config.yaml
hidden_size: 192
num_attention_heads: 3
vocab_size: 8192
norm_place: "pre"
attn_scale: 0.125
init: "normal"
init_std_down: 0.0
optimizer: "muon_variant"
beta1: 0.9
lr_head: 0.0117
decay_fraction: 0.684
doc_mask: true
z_loss: 1e-05
max_steps: 3815
MLP neurons of a small language model. Each row is named by its layer, matrix (up: input weights; down: output weights) and neuron, and shows model dimensions 80-175. Each number is 128 + 24 x the weight over its row's rms, rounded and kept within 0 to 255. Numbers have three digits each.
After each neuron's rows, "fires after" lists the tokens most often just before its 100 highest values on Wikipedia text that the model never trained on.

L6.up13:145142120144104132153118113110136101111138136156120138140167117114168118142130083156127113138119165058097163110140121114127114126090116118144137157155125155116153079187129093137132105118121144108121110112121078175129111109146087132146157137104133140156125126158149074100104116142152147127
L6.down13:113148135135134138166129123076119121099143150103119107110122188122108181152140091139141082121132138170157101123138134118098173138116182159141179094124112142140088149125135122132129113108141147090146118112110129142111126114128118150120157153084130138133153077133129120162151143108097104183
fires after: " ", "-", " b", " (", " F"

L5.up370:121121141136156088161164127099153135139123153130145115170134155100134107176106122140132167128122144109084096100135117126160090151105083158140158192127098119056061131157121096154118132106143103130111135130132132107162127116133093132123125138145163119178102151141130116147119141096136085154
L5.down370:115160154123126148090105145135079127131150113130106139117142111158138122163091134123090163172084104138113135137117110157135128140138079143153108135145105131137142078120116151124106141143103131154160119085115109112109114110100154132153116127103132143157175156131123116111141102145149169114
fires after: "s", "is"

L5.up188:105132111116135093115110094146059141145127179149147137122117162094111163101073146143129090119150103163147125104095154105125126151151145201150138113131102116109167102106110153127113133146147103130120113139115112154126131126133129127154140139132122149094119087117107102076130141176150139113
L5.down188:137137112092154107168115073164145113125163127107149127116112127114122139145123138176140181171146106118105137139146125138128093116138136105118116138121124154151083129113149077123139147141123121135105114148165147088137112132126166139138130086125099131124135143100123088139179122145119102122
fires after: "\n", " order", " film", " footballer"

L5.up590:121097135132148111104120116147133117103092130133096144140126087139114141133115086093108167133117109116114148125109120143132130126092111102086121128144141140099088142133152162140088117071177145148152106094119106135163123154080120145108113164144131119114101181128140133176129099140164097148
L5.down590:134070130140134139148154139121114135153187106158091148129110125142128159119162118071116145166115155148128101097128171120106154102148157122130120096154091105127145096145093157130116105119106100116122124122145157083140147123146157105121159121082124139143146131129156115159143098146099076190
fires after: "2", "6", " Fi", "F"

L2.up244:129131167124121145135132122121151129107138138130159156110133114103153143095188152164143153140159171151095112146160122114097094104116146153121152107139119097116104193094128094108121129142111141124153097145154106143115123130127166101140083095157151141116107112149097113119158178113088134124
L2.down244:144154084139159128114115107142153110101162167150135098159106102110151115174174098080141124163096121139141145173127126092121070144131082097104119180128165124111175145113112136115152105151121134105151087126114122112139116071167135183118134154095179137150122166107139140140131085148142122124
fires after: " ", " CD", "2", "CD", "In"

L2.up19:149097178098109159147127093154107141123124140146130088132158122123172127122158111120129087135150166066140100115177154134113131181108084116124169121123149132189131106096131156157124071101088116112123144133151166188099096131134139119143147131130133129094131159138160125138100106126140095134
L2.down19:131121117129144107097085136083142109132137123160116135121109090141122140172127164086142169116135135140139148094116086121118114083161174104125128115138138132068150117138145097163119150130164119159142113118086081114149121133120073130137131100087133179140106097156126133130108162117144142188
fires after: " P", "P", " W", " T", " B", "R"

L2.up523:100095121136136157146110153096125124135145106124161166086126154135134109119148117127153062140153176146136114111108115152134136113152136096133112121136160157120089112100152133139133140131106138107164164150178111173144148089101150136165101079079141122146099094123140124114100126141122175119
L2.down523:157116129103117111103153116103087094146115079140110128120140141151136129086141084074140157142110095084170160137126129123163105146099165104148115175124173121148159129158159111092176127135106137079162140130109125168103136135120096104123155128122145115134154136121123143143111061151143132122
fires after: " the", " Co", " The", " W", " Re"

L5.up717:136129154112119093128065130151154112091131113125130130101148140130138120114168113114194118158171136121139121096130162101114104131094170080080117119132133102121150115184106141108131081138134136104128069178145107142145095106085173142118130112131111118131109101123144097156115187154138115153
L5.down717:128165152161125126165125110117117155174146104145116137162145103133104132142123137123089134096137130122207154138131105150137132122142138107150157099154094122125089133093171120117099149091122059134096186173114097133142130131155132128115118137152156107172147074127133173104131114121141122113
fires after: ".", "o", " co", " O", " Bi", " Ma"

L5.up720:111122137137136103104094111129146123094109128160124170115154140124113126124079129146152113122100175123111104084129111124140135122111123117177097163144115149150155117183117099074121129131127147133115134125099121118115096122135121137120147145094150121132121117109098141188128142049132167163
L5.down720:103155123109168109178142119142147096120103158113138138126153138136147111151165164096147162114155123113163175119124139156111101142098141177119170080111111043127082104125136098137126165095094117134123097155143119080123133112116176131112159156122063146150158151134084153074122115120122124098
fires after: "-", " F", "R", "F", " Ra"

L2.up535:118101145096088105134114130152098100119082098125159117125128188142121145170109082101135132124121119129117145167091138152125139093159141136109123114118098113153161129158153149192108121124128131143120145120062125110118123105154092144130151183124101119093101139133103117119134084129119088115
L2.down535:142167142116160083127147108062146106144121143116107111159164099134165113100141176140139132162125141123153132130116151132122122147100118108132121142114136157093132113105145121111090102134151102120121131110177113181129129107138121141116096142124140127120167100046142165111111159107116144082
fires after: " N", " m", " NRHP", " B", " M", " G"

L2.up597:117084149108128136130176157132074118142120140178099114163158077116125116131091148145133156153137147117139117141130099151108150151085096104152143163102123107122123093104118132147095127093100089158146148171125110188116144158156154098124057110144110138119133114123149117118150122127136121155
L2.down597:145134106124131121087117142082127117115155125096137101114173188098130131155121122125109084149113151131120107149117159107143096143121114127160087108112177112138124147113115169135151134143144172063142157147105122116153135109112091120121174156107123111105135131137089129123156144115151150134
fires after: " ", "″", "°", " Date"

L5.up118:169099085108117154122119104187121120123126150122162150134135164161116137150127142137096165110123109160128130149108121117137140094118068127110112133145109098144096114124113151080093190153160086108134129136129120114129096117158132109147114153168091112130126084153103105148133162151140127154
L5.down118:147168153145072127126101135138140132114112129083123156116120162120151136166113129112139127135113081102097082155105184141138141109078121132121138152118132136076118114185122113109164151175072162139106177159155153121109138122110140125087154137095108139127148136092129140076117121115130097128
fires after: "\n", " has", " had", " he", " have"

L5.up664:128103154166105093111122152109116180130139103178127135105157151147136110122112116158126205129096130136159148091154126135084117130101126148117145088127161110142174136121167147140095156112118126101088155140161110154112172132120145099134104138106138121143126165120160138119108123176115095103
L5.down664:145117138132146128103091125134108147117116136123147147125163102154103131129138174120118116166135140110145116115132095110101140098121098114120087159154101136118137155140090135107133093172126132091122168090077132110091119125138102130112121181152111152113141123132129132119134112134139169122
fires after: " the", " in", " of", " at", " by"

L2.up140:118073122100169148147096128112125147154138096171085108116142107140127186130158118116153142129127119136156132106111144116168092144146082152134175113145116145147120107131150136115091119163122107175116144109115163144081129135106165143145134148156147116152138124083122092124135127082138079161
L2.down140:141149134124132080105120151114145075148131118130095143098115150130137131155117150142106159137156100148101107157121130071128106137112083110140145127087162122177119143088114140112113134129146130118080123117134122151075151141117108115134073165134161126164138161130137104100090121134152143143
fires after: " re", " de", " mi", " comp", " one", "s"

L5.up96:123101141129170099115121132158128111121119160128131133150097117164099140109204148170157087135127108150154135153141184105110104104144133123106150116142120117129118134138114129128155138129090117114115133120143105123118099143159167127168098136180121083143112103190098122126097116114113129111
L5.down96:137159103102128150116104146129141087122136150128110126080134188156156136141133107153141127152101106115149148107137140126096156131113122157123120130148174136108139099146160128107126124129137171117137111131125127107123102171116060129110128126114153131110133158122046085124123103152108123103
fires after: " ", "ma", " /"

L5.up335:077127135145132118129134172085156105139157158135137161154097139144098096100131119123125125100104130129115128161131158147127157134149107087132145127122147139119146121117149131113150106102097113132121097127132111131121088089161150139086179086149127189140119134134151117124141128110121087141
L5.down335:150136089137129174121104111111111122129086121121121093109105135173180132151126168106142156135141117091150120140120158113177122131089164084124109101145124123147134171150101156144101096188114150097093168114121102130145071155111151110134179159096098133107141098113125107138167140122145179099
fires after: "\n", "'", " |"

L2.up741:113111075086111128131088135113139088105154141120151132111124112117163170091130132137125111105146147131111130134129118155145135153133142112141140121130088144125116124128099146127138090118138134109081151133127105154095167121086150094164146126137148149169146080146131140140114127091080089171
L2.down741:137113156115167111145118146072148134111115121163086141182114097143143203091161112146143100105163135116148100153125131125132130125117140157133131152120120130151145136095146113119138115144121115104132118117148110111118095153123140125134120147140082147135157110128123142150124108070109136133
fires after: "0", " Democratic", " Republican"

L5.up315:134094176145127144124107174110136092152101126126098131080121072174126155147160120115168146113127160093149123124111123105142127087168130101104127148101113089142085077156119145109102167123107103151106122155086127118105158175109121123102142126118099105118124136148101089142146129124154142135
L5.down315:157147071098119089132103091139154136120077123112120105151174099141091153133129110143100136160121082114116149155159119142127102145098126127109108131154169131149145107062094105162133104104152151113144136100143177111118118113105157106104152130121164123130159095089142132109141146124084101114
fires after: ",", ".", "0", " and"

L6.up473:115109112120118125123076132125126125138139112137103099134110096139153130150151151140152117129095123140125134140137122158105142139118098119108148144089119144128119158118126108104106122143181097099106107125149149097134114112113151089120123112138137172165122112139151132113149125122129159128
L6.down473:122154144121147129116091140147154109127115129121148160141156122068070151112136070176145164121144133081169091122133109137076141123157145110133110166174129115103121108124139104169130114120130132111137114067103083134113127167104137173129102140135127157116128157083115150142105122133125159136
fires after: "\n", " |"

L2.up195:133135128153120135125135119103116098101117087091122102125117111109134098086137170136170085120120137097144111141112109135129132122150203106138192121202096079142150158174137116144117129150121152129132163072123151149147126142134116125113095144169163122122086141149162121149141122125092141179
L2.down195:113094140165119106117096149133127157126102130092120135158081103133139124123164087116140102107161112111211137143159174130112175109112144159110124145131097088118083089125154136138100127106129122128129132162105136163134144140139117096157140120120128114136118150132115081126123061119150114087
fires after: " S", "T", " B", " A", "S", " W"

L5.up223:137086106167096145119109140164112134119142105124116104148127134120124116123136106126150169151096146110115114197149146103113091124146122138106114149163135120139091151133102146147152111143071132115127130140113135153128157107127158085126115125121151152085143151106139154119151162129133109120
L5.down223:115142155154123155126111136127095118145146140125119061113141131117154120174116104091158122192153115131153155149101125122123151134141120145182101140121121107134119125160168115113095131124129163104123116156111113110110152076154124143160116128126120172114101136126134063147113130110142174113
fires after: ".", "==", " |"

L2.up600:095123165129121110092101145054152090095138092132155127148111129151139119109142125117153098122156129117145148114134116169093101096101130112106133110136080135167123168126106116129112118116114120133105126130161156151125111116107133146137125132095117109151136152136153144135111143115169096094
L2.down600:123126106139169095120124128122135103113125111126143115105097121144124173130113103147131152118126132097134133127147127107132128114139131094112115152130125120159155103150138123155109144126127119182159097124104158117151176098104164142106112120138157131177172133071131113127138140132146101185
fires after: "0", " U", " COVID"

L5.up429:123084157122110106133147145131124153114143176143161122135143082118135084097127105140149102111116120097129146129107105150126092141128151100177139127158118132139155136095095117100096149117086125150127127128097149131099088177108121120092095159131134158110159159161098113093127122166145085105
L5.down429:088113104153133133143139123118087174151156093125116196109140131130110106146116126144157137168122143167094144134135147191158170113121142126148134128146142103156138149104084111160115148098114128130142114101122128160127093170105123099141163084127143114162123093106122113115123141134154115107
fires after: " the", "op"

L6.up286:138137108127138138130096133140069146124095145113079119102149116152135158129132140164169111107113115096138108135102135065154121129100176097128114098108112094104154137130148159117103103107159132108165125123166122128119118068135110152125107137176181129083126158128136101136123111121140140165
L6.down286:199130163124153099147114140142177135174124106091126142136115129150121094100149107094112086104109170051160161085122148109103130142149132105114107119109119150168155130097155110136137112077128129164140151131115098097147132133128128146128091142131117104123139137146150165122122103107103147119
fires after: " "

L5.up439:096157153143120166120091149163123154137119113084127153164118122127136166108098106108110137149106165166144092158120081126163138135096094100163101121137156150124091105129111141160120112109162121180156101122174100067156114151095117132161107104093100166164132142112132133115108132094156155124
L5.down439:152108148152131108106098143134142118095130171113149148181093113183133144171136129111161076099125141127123093076140115144116145155150123111107141095115150123132140138161112147114136143142128101123145131165064157094122181125143140091112108155109139174122107137090126116132103098098116137101
fires after: "-", "re", "le", " Re", "f"

L6.up699:134162122134115109125120117106103133125106126136136105158138175123142095127140094145128123106130111100131127136099129106155115121116117155109136138109156149111166167182079153095132095135169145132101104139123113173110147147157108116165122153131137168152174089117187151101092181156131100147
L6.down699:103138149118100128132143138133174143099119109051099127109098120129144151121123105133161124142116099066148120113141127149143123110114169125097152120113082106109115153144097099132133162147104150143154142114127160120126118121118087152129101154086130091131127190168169145191158134139113117128
fires after: " ", " one", " it", " G", "6", ")"

L6.up502:178102131108112101136113147126119112122164162095147087147141111115162108144116156137108087164099147134174149104145145120173156105077148069128164127090092134129092172107090155150132157177096151121130143130120110157113111140122090199128107130146107140095147108130139143142144107135167085115
L6.down502:153124121129124097077134112145139121110176165102154152114126177147173100105140146146135128179116104115144140142118122123119156127126172113131148170095104123108122102073137115113124114106127137121112128094159140157167121080149115166127140132071105120134141081177126086158105175122128150144
fires after: " the"

L5.up245:097130162132136128133079123095166106132150134072121120146142140120133105124117105114098125125167128108096126131122127128152128139147150136113107127157122154153109100119116113068100122159124135151091186102129156137110183095152130153098152129186124133157140168128169163147113129115119158123
L5.down245:143121130128124122143139107125083082100121130121190138152097160138128141136138122140139151150100109137107123109131143115135100097149135149091102112113112133131160137147153147138179111111120132113102123121102058114181179082132071154104104093157144140142101134149151147152145112139105131163
fires after: "s", " St", "st", "w", "S", " gr"

L5.up692:124125115142164131130144119142097128165140155105109126149143127146094114142124103143146127122104121089134114108098124098111147092135111111094145120108133172098142131109158139140130155112150104159147131117134141161142102125158111172093146131164152116121139104150184117072157123111099168135
L5.down692:112150166127173093133108131143125115084182115111144131080127131123128122089072144117122133122156173141132123081113083132115160139144150159137125146141085111164129085156123172116131113148115160111137164133070146129124151161134127130153147089136122156172088133158093146150086104129104127130
fires after: "s", "w"